{"head_dim": 64, "norm": "rmsnorm", "rope_theta": 10000.0, "rope_fraction": 1.0, "parallel_block": false, "init_std_qkv": 0.0551, "init_std_o": 0.0, "init_std_down": 0.0, "optimizer": "muon_variant", "lr_head": 0.0118, "max_grad_norm": 1.0, "warmup_steps": 200, "decay_fraction": 0.565, "train_tokens": 733600000, "dataset": "wikipedia_en"}
MLP neurons of a small language model. Each row is named by its layer, matrix (gate and up: input weights; down: output weights) and neuron, and shows model dimensions 128-255. Each number is 500 + 25 x the weight over its row's rms, rounded and kept within 0 to 999. Numbers have three digits each. A neuron's up and down rows have the sign that makes its largest values positive.
A block is one neuron, or neurons of one layer that tend to fire together. After each block is what it responds to, as a language model described it from the Wikipedia text at the highest values.

L8.gate195:496491523487501520528509514497539473483515499544503493549490496513490482500531456536482492524538497457516509504480513460521488442480464510525484481433540497475495502523542509456510523505499428531487523509522466498446508474462541511513489486494484502474515501453467469523474493490530530474500489523461464493484494507490505492524511495507476484522461526479499505519488481489545454487507
L8.up195:509516499483485512508496492524518513509511501499514533500497492453518509457523523524536500489537476432493503477501458500500488485492458493492472524455470524510489458521559511480519539498527464483468496534473493556461454495484509482504482490472514484497507519468470514513482509445516560490494484531497480472472528543469478513486473519471478485479468546485511451487516449489537488423505
L8.down195:492502496466472519460492520489509498498475523526483524513514465496502512466479483467517526523519513490495494505513490528484502492497496490517481466475518545525445504499527502467526546469548526505474528525499477533541507541497525507524518453492511493470497419490468522495534528521484479497498513532482483516492477528502510476521514512491480500515511469435498511474526501480561501546467
L8.gate362:489560485503477509519495521518471444478511471534480524518498534498499509504494527498495510504504527521478479487507458485528535506465493491511500551510494492523498497497525498506503511529512533502514458517505486472464484411469552486495524517550458494518499494513498512552534504506518497474522504505539464526508526515535456531520513483491501497468507500509546480531442529488529470479515
L8.up362:446486508510537505519485483540514467497485492491475452500529515481486550561481533488540495499508529495508491484478508522520455481480496486535504506491489525495519475481477487488530532432454509489484457442476468509484473487482467482482468526471473516505499528515486483455506495492482502510458457500476534475492482513498480489468473461509505493494487530525509506524515464490526495531499
L8.down362:443524530454518486510553534547480489486525478501509508539482533513477496478472498492459434483509522493470474490515480452468517509490475525498494543519532455523550542518515450527498507540518543477526469512530522496496529428532511506500510506497472481535488527506491506498536496450542492510509509498495508510540463463504531482486524506455562475485502471533515469499490544496508491517541
L8.gate378:521535471482473474496485498541500523477453488520486523517494502489505480478555523513513489519548539493523527498483491493527534507481473500520495487484530501478492487482469500485489508444470446528502526514522484504534476503551528478505495507481472530473490496533418525513533535478511522470517498538499514499493481467507542448495486520511463512523488477459467471464554482504499528496511
L8.up378:526468472496451497484501499486513496490470476481436499546496467485533495466459545489490520497478525509506534486507544501497556480504523505516523531473507510494480527486500472529495532492495498502497521482496484494472480465479466499467513481506514497477505487505469476525473509487496558530510476534499461492455493542466523527500420489526530493518495450456501495501554479484527477521466
L8.down378:476531510463493529506516511514522513481461507505457521506482441494496515528561505476424483524553495498519517516480496536502529461521496515458508509515528485476483508511507536533498512451495551522545507546504503464521515551518536470506534524523482533519477487509496501520495496507510489498517516544516481551513488459487549500523513482481481496543466467520510509494501502458515505495490
L8.gate649:493550552453458491544489482515465544477541514479446492495478495505533536479514457526517493521477477506495507495519477443522485511510526588514505516487504450500514494482500479482486514510536441482502498446500499523503463493479505479500510522502505505501489464469480491496501521500527491425518483496526520530466456522533511489495500522488509479481474516506510470485513497498519465489510
L8.up649:460519466517444506474503515516475501528528499464477481513480526530512491441478510477501518526483493559552475502512532509522498499536554518492495528493455508502492510491464467486492495463515484533469468476487471496513454476491477513470520503487477523505495509501510460498555532525480497453442473479477457518466518509472496528477516546505514510492493513462546549490491523470526465458507
L8.down649:520549488484498487526524522503527453524538490481479514512508466500562513527505509479518477535523489517522545481503486476535472519483452488539473516505495462489462519519503498511457474502479484511494483498526540533501448515495494477492491527506504523519453547505560527514458525516509508529535485535512508503506505493501527518481467544472487502503479613511516491499504524480451530520497
Relative clause openers. Words that open a clause modifying a just-named noun, mostly where after an institution or event, plus which, that and who; also table separators.

L5.gate129:497494477521493510457496506461525544460462429463499503478508524532531493467505462512523501493510467503517530523471503502477544525508507477505495487461496479500505523517531488514502458506507546500501490531524507466518535488510550516525517497436499541532485514518458503454482482489499465467471524477474550500533499513546475530512487504503534466482499461507493488511528455514494502462528
L5.up129:513507494470510456468505495498496474495479478469511493518482514515505537483476493454521519542497464488536443500507500480499539508499496534529493469477531556501518465542576515477482499488496522492526457534494491477519503492513518513486518544525537455517533473514477514511491513517472504499526484553502513491473487511529510529551520533487464490502467527486475484493511507504494516487486
L5.down129:500556485519483482448523488547520503504496517504498509509536504484490552501500526501529510515539480483512466552490482502511478515475515508496516492471477489479489542500506501513531494504482494493468501546518498501455470509473488469476492518484498492544493511524493483463491487528523496508478514483530527502441468555438485512493529470483527492507505406515510482517543526467473480497509
L5.gate390:480490495475473527487501508520461487498518489467517515486519479486459494487488499558469505493550508494487513489503522510474506492534469464482534481480534533549536490463538464519489482490496524527483473566511493493494488474528472534484472505489492509473508500501480485539519492478479540478468533468530507554493503526489439537551539515504513517535469510499477532473503518513479493486484
L5.up390:488534541482543528476507491486515497513546526493498471501528522483475486516493486477495489508492520485546496508556486499492504494465511529478499484513489511516467529525493502486551476514512518486467478556555515526517513481471475515520513505502500513499464544514487472520524544554492497485514504538499519481487449529518510506510488526501485509465488480469493500551552489560474524541507
L5.down390:499505463424471471459515493468484481512514493489507510488493515482472492511507483522509556481558476526524455492495491522493498522485501462517498452489505498524509512530492521535494498484442498482499489541492538515535537476508535528497547471504494515484481499509469488435565497491512470510457527513488464488478538533476516531525494564497484468521501414507512492520536470520507477511519
L5.gate657:507524530519521481484540491478469458461498492493491490539484503472495550478484476489501556504511485528485516512493463473510461511473480482487521447491507504526488496495495483472535467521509508469471501539490464539456490502461518526503525503498477491505503512505453519524511486555506511446507515526555477502513525482517502506495512492488514506523479544493505503501484473508493507497498
L5.up657:504547515519471464529463488493471475516532505500516463502515497508508497487475530555499517513492452492464554443511564481514538520480511522529505527529519467496501504459481484528482508484515494487482465479532503489519487512514497525540483532505482547475509498501472464499525522506490514511513513489506524522509488496525488508488530579522527491519452530515528480528494480495500489506485
L5.down657:463520475451516522482504472522526487501523482524560543506474482496504521552490489501536502524503526455476496507482519530469498503491482530500499502507501542499519481509482545501510475498508512488446465497501520513516529457517506510486482492462510503497501470521510536510461484488553511490468485490501464505500503547491507477537499553503454502445460458500521542489488509519483448467499
L5.gate674:483519546525452520441488514466474528469509514494495490490507496513461501486511476532491532478487502527532442501532500485502522495506490501517524534497482507423528499499535511557533477550482544492463520531533437495521497514483554454521483474486480527499472484548518536496528495449459481527543502494516488527488523493443549493518494496514503506508462468456496515493505473484508477494516
L5.up674:508533508499480506499506543516457552456507538472486536472491501503520491504495505497494511506486476504543477506538479462506487491540487493488494501518524480502456497503438487539553491542531548488535491485485487508514492494457509480493510501492478492548457495538459502538470524496481510544506525499506432497449485523505506464538498465481484501502521518457513505492532518520477500542542
L5.down674:455532462501494511490466509524515522497502505483496496493484488489508499510487522518516483528568482492525486485516500499465441470471480548476504510472505475505504509505501496517504492511493502502467536472464506539550504514539509518493501464532519520526507491496513543510462491534505545519494510519529509469512469469525476508481493500491513500502514390524513498504530509482485475510486
Release-event prepositions. Prepositions after release or broadcast verbs that introduce a date, venue or outlet, e.g. "released on", "premiere at", "aired on", "debuted on"; weaker on "|" cells in stats tables and "of" in "Republic of".

L9.gate615:520495488517467538458443483514503503477488540525475480520476506519534496523571494492537495516552467508490519502463486479497459512434533499509469522530470504474505500516493499518552544511512502482511509514498511474524505567482489524496499533524525589474475488480471488507472476509481500542512479504507465488525512541531466483529489469485531482532533493511476503478498490474520523517484
L9.up615:515412475501520494485460515495525486505467467482457491486565509501528473533531497505523517518483500505467515453522483462476522516453517494518479507490507524467501507509525520505557494457574499541529514483523497470488481507510483469520486513459497496508451480531468522495471524487470491484523519468491480529489523483534489497510514487549472514501511503519518510476462465498447514513499
L9.down615:513443499479522511517534478500468525517486480517473464446507520493503500496497478508490489527494464489481476472473469480501514495534519497497514500486517495533503471464505508525496485459499534478499458501551508502468490484454521443544437512491473465502524520490580518469497496518518494510489489502480512535501502502470502495462474476555488507455499617492493486523511500520485504522512
Line-start structural markup. Markup tokens that open a new line in Wikipedia structure, such as list dashes, == heading signs, table pipes, plus some mid-sentence "the", "see".

L9.gate468:527517493463505521503484486539493521500466462520509507480509516461494489505451511468573481480468495468457482526510518500550512487505532509523492513469508485507491493452522513539512508432493473488478454516509507525508506494489506492484544510484493499546487535505484518475508479473514476511532516496511483509469494456463529491445531520540511482529487485472524484492514524501471515535508
L9.up468:513513520504522532537509510494572514504501495496474463470480509459479471494507489498488479481507509485510487490517490478491521502532469509478468520496488498486506485472523491506516513489531517504504503496564444512469508501508496499500518488521484505522486491498497479524538478455530536502470465525523493534470515519457468501505495542513507481486531592498524498519485533484516479514491
L9.down468:486514470437450513483534475487463495489513509498483480532508515470520484506498466468473468497505484516467461503510509485488519452503522584530515565485502485469470515472498477517467547499469487496548519494513487465480498550503483517503518520534505426523485510507486519526496490483534455539519499493535505474490454528499500520490518472462516502545476556511497483497444502502481530482525
Infinitive "to" of purpose. The word "to" introducing an infinitive of purpose or intent after nouns and verbs like effort, in order, attempt, used, decided; sometimes "about", "helped", "and".

L8.gate243:544466491489565498493479499533502493488514506525515500497492482519504511521509472565512478454512513512498525477481475507456545493479501464529473497507481501541495524489459472506542522522493490490519533480503520490487459508508490478502480522508504524452460501524521472503551526432484552457502429521481460518508506499474509514534502503535500539487454478506474485497505530505490519468490
L8.up243:550477487511525517489507525493492481477501460454518528469488544501513505531491477541518491464485514476474505478494518497554517492488489481519536539506517498481511528532476502531505536513517495487505574480462514486521484499516521491531557468505507519497529525501453478492511502493497520464488455494475520510470515522467500507532525484523496491525469465489469510488448516487568463520508
L8.down243:497508481517515477495574527485506493504487498510512501504525473500491479513507487446511460494467526512470527549495497515492479480498499498463518525497504462503468508472502529504467519517513482507509504497486512489512524531479459457480459461486505469521477530506503514515485493508521510494487516462550473532468513512485505552498504522524479470471499567507480522483486500496483540485501
L8.gate342:488505479515512511515494511497441495510512515446446515537497481546533517490525453472508468576528496475501490490507476461546494513510481465491498469468544486515459529500485520455538496538515481480478506505485477527533505497525486527502489453470524496533527487460524475510545505470526499485511474476496514509473497497530508533512520519458505513507505453484483462542478490508517504505521
L8.up342:509484524507520496504483490536486458501510506483455549528499493540491461536474507496472501544485502488488515491545490512502496549521509463464523514449536494471508552472467542463490472542520570509469545499488545496483525487506509495520503466446531542549502499452529496521539501521512520490529495455517488485491530494521496545480536500478477537497509486497454496510477488542504498490504
L8.down342:491492487516498515502525490485494469473489500519528510483473516502503530482493505516569469527492527499484525503453519494473538521489524531548521466508479516493549550533522525521524522549529486494535494509442497498494474510542471479499483481476479487503502489472513487530473516484514508501518460475503490502498423483534502453495511535442474467453508510476507500513472489497475490492537
L8.gate444:493538503509510498493499450499493503533457537470467509531460483534451472486500545488531522541470496495530511528507494526531507527478494507471485459556473483519485504479524488467490486500521488469490473514530534507477508510470474526483492512509458519471487510511544483503466482488521485497477478542465491527521505460472479511517489550460501542522488502487487510477509459535487483499515
L8.up444:471497475494502510443490574533498476481500530477512510512477511470516541551514483516483483470497534517536459475483501520446472480517516492575487479496534536503533530522466501528525465505492511513507524500513492529499486508580514509499498526527475537500543490531501501520541453508508502496487464480483485574500508528522520483489475528515493526464528502488510532507513500453505530514523
L8.down444:488541515506463501539499514479457545504530463520497500508532528521542485490503491517551494513500488527454509490479499440482560511503485474478495501495515474473474498508466493492498512516477557523478465493468541514484490471557522504520512461471529478489487502507529476508508503512501469544493543487490509505531475474519487512441534486520469467462556529486492484514483506471497536506511
L8.gate580:474548519511474516485519503534502482497484481497473513502489470483497461510458524477504474472481495541468518527518491459521501455511532480524511468499513523490474490518483492523499504490497548508521511503475472521523519483480517496481477491528492519533472507513521473499516501471525472481474489510466480478555458529447527470550536545498489518468510483515516529502518515480483508557487
L8.up580:522476487484481505464487504533480472489494456494503487511515517476503501519518527475539507516517525502510508496484471477519525487493521495470496494443514461457487522532483497464479463538505535507527514480440514514534498492499501490502532459489518510511556519515483452471481516529490523532479463463504518520503550492464484522483499497462504506486528444486508481516523441560522497521534
L8.down580:515503508495455503508479475500453495499470461483500495498515493509491472496495519507564507497534531545532535499486485539539455546487484492465546556514518489495472526482496510521491479503554499493513483446434500471514486485507497464520508476504500509508494506525505511524490506513457497471502487496524503481483468478510504525492485511494486545445542566488493550512499509517543495487523
Article short-description boundary. Fires on the break ending a Wikipedia article's one-line short description (e.g. "1997 film", "Species of gastropod"), just before the lead sentence; weaker on connectives like "as", "both", "also".

L5.gate59:461536470568473513475461503488515524538495510492475505519511500482456469516477500490463456497505499515523534512528533511494527494512510506493484530474446516490549515510468492520475520470481513521512513523546457530492526520492483518456479507477517524509471521513520508534525538473519517504484504466489520521526486512513507486503505464526511507503527508527494492532513481480498506516522
L5.up59:482497480512506531463495526483539511502457469491524540487501552482524480508494514488486482490514489507533508469495497483518543489486524519485437477441492471512504478547488534483508506518483452488517462525567515546472510448523438471461517535516545538460502510485522480502494534534499495488489471514470506480493494464499467516522499482506496514500551504492504472460515458539516535507476
L5.down59:515529475486517511500551535479489520524507498514475500456524485502502499523488512498513537478521511562494443468479544500494510475481498492513544508542507495480493467528472522551480499478512487495536546477478528515520490507492507509471521484443513495541457558477502451459489518491484521518475511521496530495498500464526487482472510518518501493476529600526511490485519496521477527522503
L5.gate230:481520492484474494488530433441506500522492484499508501471521480556464489501504486487502501540504511514494539547521503486522490542539566502516490515478489540495509533535528483543496497520479496537528537502498540475501477517491514512490487525508474488563535484496532493509513487514551534490490501473502483440520477482477500484460485497492469513529497522474507517506507497463539467516516
L5.up230:512523486503509488489514502486489531472460519462514488520514496546501525495505564507468504540527528498482504558514477510520509519533491463489489468477510492537517467483515521536514474495551493524460512525486537522536532495550508487535489527499473513535531541532497505530500473464476516458542511509467506526510542493518495536454461486527465497494470493529495494537517518457479491463469
L5.down230:516536470478507485454500546483497495499527499468499495517520544497508539522470547481483487496515488526525456451470532485473452506484477485505524441507518497546452486487505524513528513519492510499519495482519455526522480494518519493482475483522514511495473502500504488485480497508473468492491490516478485505472502523502551510525479520492519467478548482516504484455544513512483496488517
L5.gate318:513506503458494568496459519507509492460501520498503519513513498497489512509492497491514465498506478538508469517484506509498516500483494487506501474454511491525521480494481522513482505490531522511488521503484459554479523537490526501445503488456498477517451473513518463490496480486522503496468524528508540561536529530494502508541475505525458484495477579540520489469510493519482511510493
L5.up318:471522503451504569470513518498555522467501506484527498493510470520493560539528527496523481512486523526499546491523509529492485521497496502527489492455501482463550511506500490513534479530514475522505483476486498537552542501517505478512492505497467502539483455530515531516477496502496484457466493478514480511557472451498496494501480546489447534492462517528539530531499450495495497519515
L5.down318:488513529483473477493462465484494501546463475495480552504500464517514494452542516489491499497466495501486488487481484503510501498464523502493499515542537510514508485461515521488544490489490507549470526514494502467457506496507503504504494533434567467473491516467505523478575512507470513527491555512485498514485485479497524478497506445474522514468525605482464517494507498482470506512501
L5.gate653:477483542463524465467485513514539448501472510482531503541510474500480489494501511495506480474547534494447500514516511498480530478490475460468481475512524492467504480428511523448508489498517506545505514512497541501477509533490526466552496479501494480471497530432523464479509488533486478491523493479520474471481490501470468536514503500514515502521508525477519500487478496528515486538529
L5.up653:517485527480478477476491501537497518445499497528496507528483523478493496483503490510526490529553486497481498466504472503456479481516490502485471485545526510517514512520548507490533521488532480511517533457463511479526502488522557510473485482496498491475506484515501479511484499477482465508486489503520526518465452516486494526491571532509476492527542511498490501471506529527529518516481
L5.down653:542502471513450505501530519486497524458511475527513452466518468511513514511503532481489555542463510515489480530492508475468495520494472501521484486476462507460467506471472531512508487514515517530484498498533444493543477546476515491496513519495542489474506475492511483455502464477509522537513542548509494525510522487514447491537482503501481523491478550486504490500473541475533518482472
Wikipedia heading and date markers. Opening = or == heading markers starting a new article or section after a blank line, and the space after a month before a year, as in "May 2009".

L9.gate363:523544456499500456443523499539511496511501523514489474460506518526470493489455490463488530525515500529453451504509481525531519511439527456491529519484443482488479483492522481487496492484471529481505507514481530490485491489484497543448514526488499504448494516468471507520479544515503470534550513471523541521535480508504476526533465500548512448470494526481486464495516531485517503493474
L9.up363:510488493532508448541477458494508513468540499492514450509494496508517515539504499519530504500519526492509480488542458536540488481490484468455511565511502466488519463490507454453465527468515508513477517515509424493515520499522520502485477479487502500532505492504475533497467510476522518491503511504514534513547530508533503484506513522480538482471500499508506514475480555478504469451469
L9.down363:511499413524474529539501520503488477517468526507500503471499515447509487520498491503497489505495517442499548506484523538525487486508486476510501473525478490468517497512476482504513486529494514506531500529520514527493498529505498542545486529516553513482526522485464507460518486503489495511542475499490512478520501498471507514472530512489527501472526602498518480544500509545517492482481
Post-noun parenthetical openers. Opening parentheses and linking tokens ('s, with, its, and, commas) right after a named item, mostly in music release, film and TV articles, e.g. Super RTL (, the album's, a single and.

L8.gate267:489500506479472507507524528490525466522459534510458491467506491472530487518469513473508507473506512496505473494516486464525515535499526533490507478513497527508517461473517495495494487531527514505515464500500490496476493514496498449533479497505536455507494492430539501502507497501516492515522483446483517511480496511507483543547521499526540504541487511521537521554468491520497482512465
L8.up267:521479528456480485520515514499521512501442449537460509502501494469477510518485467511510502508500498513503519510566539489446493502477472524499469526510466451523526462434518519495518467509501496481493517491511494502483436470464469462526489521519510469457547517476494502489517514500506483505510485509513518460491495515483511501505519493500494491531487521514511498538458511513542444489454
L8.down267:486522464491457546498544512488503495523473485511457543479487532473471463549439478494482451532476525504517502468493500486498529504491504515472480494500516483475455544500517516531513513490486503471530487537481527481481525534504487495504541552474466481543486534491501532492464476476484497523521509480531518530490511511503497511501541505536516489536492486509500516526492474511488486515475
L8.gate373:473532477512533559519501499486511479538536496547470510491473449476516469501487482525473481513463498507506523481497518511508503516514509506516455543481501472513439524505500462528491537466536498470490489421520494542488512474496489467451529488513499502509519495496507523509545492526548482537503539495489493484490490511474529520524490505510468506553502540568480487516481509474463481540508
L8.up373:493492510503492510558488531517515475531539463497480528520518532509507485493490482502487512505476494484474506537501524518499460506506485490541469532533515500560477508490507451582500524525514509521463517489527490510502503497531496491503493482496491501550471513494508504515545529506514517480456518467519502534508526497467495465492514523460499447503512555504513438508492498498480491523514
L8.down373:484522497474543509489510479514461520474531494490537523532497484451517486540514438516523448533469482509531480528478518488483519492502494502498502557505473476477490544503502486487475508450507503526503457470508506480493507484514492545431536536497463465505492520542531511479484478507482487527488520504463468509487445494492508516513564506452479524484469511491473479498454513492473483527509
L8.gate490:475521506506509495516490554479534501510531506488513491493516507491508540481492503527475509439478430500501442535522521494477493454446512526574506527480489477521497455528521489481522493509539488511461554500470484499509484475480488514470493550514530476478492498464502509563472468492548492499521476517478468459467481497447519473498522505477482494510482507501512491531477501455473438535504
L8.up490:478523553511509485517513451480482482517501505506481522539498506507501493531509504498482477488511510499521481528502503525456514553477480518486524496471532485505468460490454475511516490452490511517487534476489541498496469507501474475479533504525507496481495553551491507494547515489540509512477476553496420494498482518490516442492543497461503534492482506551500472539482530489539467497513
L8.down490:513491460452429496485519502508478516532498500533494492507535481516513488513456525468483532506490474510541495512498510512451498491467491530532510470479495504494517489516539462515491505474529517508511495504484542484491539533493481462511580519511504472483508532493501522523521471538498451483523470502501489470516483554476492488522511466476481485469497522484513481516494520474499459514511
L8.gate579:486542497520516470468513531479495473549516501494517491487486484480510516475499498456529526526512508457494462487517554482476490487497496511502516497512485479537472460502508515498483504487477455531476504524496497487532511496522530509486515523463496509480482502473484499454494504541500498515467508475485448531548462512538501488502549498504514476536489460495508513501506492510458499473481
L8.up579:513530483497477469491530479489497500494511456490466493519449480505505556498523521457505502536515494484523462514522498514464477493533473505518507517523491510505465495485484544487484531509564493539484522526540507472468508496523523500505501553492556494485481493499499509495497485539513439507540503478495475526498480489518510451485464496483496492536483505499534522500482513516470479533478
L8.down579:480513497468541500522508488501478488495497496511505499502488507476473441494504536537423508473467500473491523537491490461505469547472514544484550527536504536500529482519483484504513488505471520470521514479479495489548507514516512544518542515532485500500491476562515474524518514531504524479528487498478498462519530518465451522464482498508485486501476468533496480494472509494511524503535
Pre-verb modals and infinitive to. Words right before a main verb, mainly infinitive to and modals, e.g. believed to be, may be used, should not have.

L5.gate86:436484519504498481488470475539452526485516472469473543546497521484522495491495528490532499515497485525466513459511476535504493465472512510487497540485512505511476521493498520514507493479497507459463517523544515496488515498533498495503479508547489470492467508521519492497464528487496491544465491504490514493454492470472511446456519473464502550509519488492477494485511497494453436485473
L5.up86:513474508488505496466494476518515511513526473517456482516554493541494541477511471519476509499498470498523490489471483488514487454498537490509441494512476528528515525498551521487501471522526503499481538487470513488529506570459510478481492470509500520485487494492510522450504493468516528487517504501515537504518481508525435462493483494470529507487508531533513477535465541530477501504463
L5.down86:484484493494532471477496489577508498500525484485478485528466496478480510475479498526474541527492519510474498482525514511408511484493499534538472554524531516490513499498490487498449471519500510506511486494498527488486499517563483499552506512493499484516490459521523511496499497502516505497478517485463533505538505511472524515525529537504527519480499519513544483508506495470490455498535
L5.gate353:489474479444506496500522488547510474515456493499484503529482504469500483493482507464503503467475490517503482449493522512466514522466504509539461518468468507507452441473502498522514511466549476498503457484521512535481462509481473477463501504501498487506509548515542516540519475473508450487523443460481486504496486489523469470489505503494475457498480496495517470529453492496474512523477
L5.up353:503503515512472505512496522518467463490520504546510478539485514542505471515505504452502512482419489508502499471513520500486516445448506476499511487497498470553492502493505466519469537461506570517484522499500482441474476532487482529472485497520499518497506478508524505508510495506581476467484467466527457471509466521482473470476486525488493505472493476537472478535486457496492448492477
L5.down353:466511448463468507486494491516485490504492466485499537515482512504493513460502531485489499516518535500513475531506529473452525505529500507492471518482515508511442481493560489517551462485516495487506495497484514532514442474536495491538535492527488501478522581500477506521514497478493457461573518516496504484489461479483500526477509466493500493500513460486515502520466536518507499499480
L5.gate435:518498507492470497496443517478487544492443483471498483442484464503460503545535485511481497484525496491486440520517528536507472447504529487476504540466501533441488492443508511513528519509489472502499542511471487540482496538490537476523509464517498504505439488518480505550505526481487441470512484472501495474499491471510472505502544486464519503490528517519514486497479510451470500503465
L5.up435:484477482464507467459493507555507507502499498487529499516531497535482518484481548488431459514488493487498516513495499513516473496487546491521536498509433500490495527499508500441494516488502485457494524523466494478555511494501507503502479499494520496534459461516530551497488498519516454478505482491501471510495454489475465523495485496513509539500561523534503497525453503494503484464508
L5.down435:498498532497432450479505474514508449512539463536498471542489519468473471451460542500479495482537566485537514503498502482501532493504482493513506524484482487478456483515481514507524511460520518451510508494497542481522485565479507495506500506575506515463463464489476487464489501492480556498465479503491504498518481478554532480472519468473461524490517449512507507491485484502508463517473
L5.gate533:483473496487497510502505478467514462488479470505494529484487509486505479533461442460539508474505434466515476494505516510484471439503471501503503513495511466520466500508532478573499516493455488455503506510518445503480446533496480515522453514490479501498494551483517533558529509508492471522494525490525496512507489512496504500493491523467470470456549537546472504516469494487449465505478
L5.up533:475470462502559476515468503454521514485478516563497486490508517467505521499516530491503496471502493523486522516488488493531523464513466568554472499502492522510507499478537536513507535468474470488509474519448498501482443479482539473509503482521519515465481504527499537485486537493539553500517456451482473536462513532486477504527512512538509482543507516476549499489461514500542502506559
L5.down533:509512513466494514489520503553524523452498507514527522509472506472483513487462516492540500472473501476488470492531521529453519500494537548502472529527491481454474517485545477549522499481533533462473499452490559510484490513482528518523509503481516482480496512490511532512539480474462482451491525501479476502506495487523500474470528534471524481496479476516512510498428513472531477507513
Infinitive to and modals. The infinitive marker to after a verb or noun (chosen to host, decided to withhold), plus modals like would, should, will, before a verb.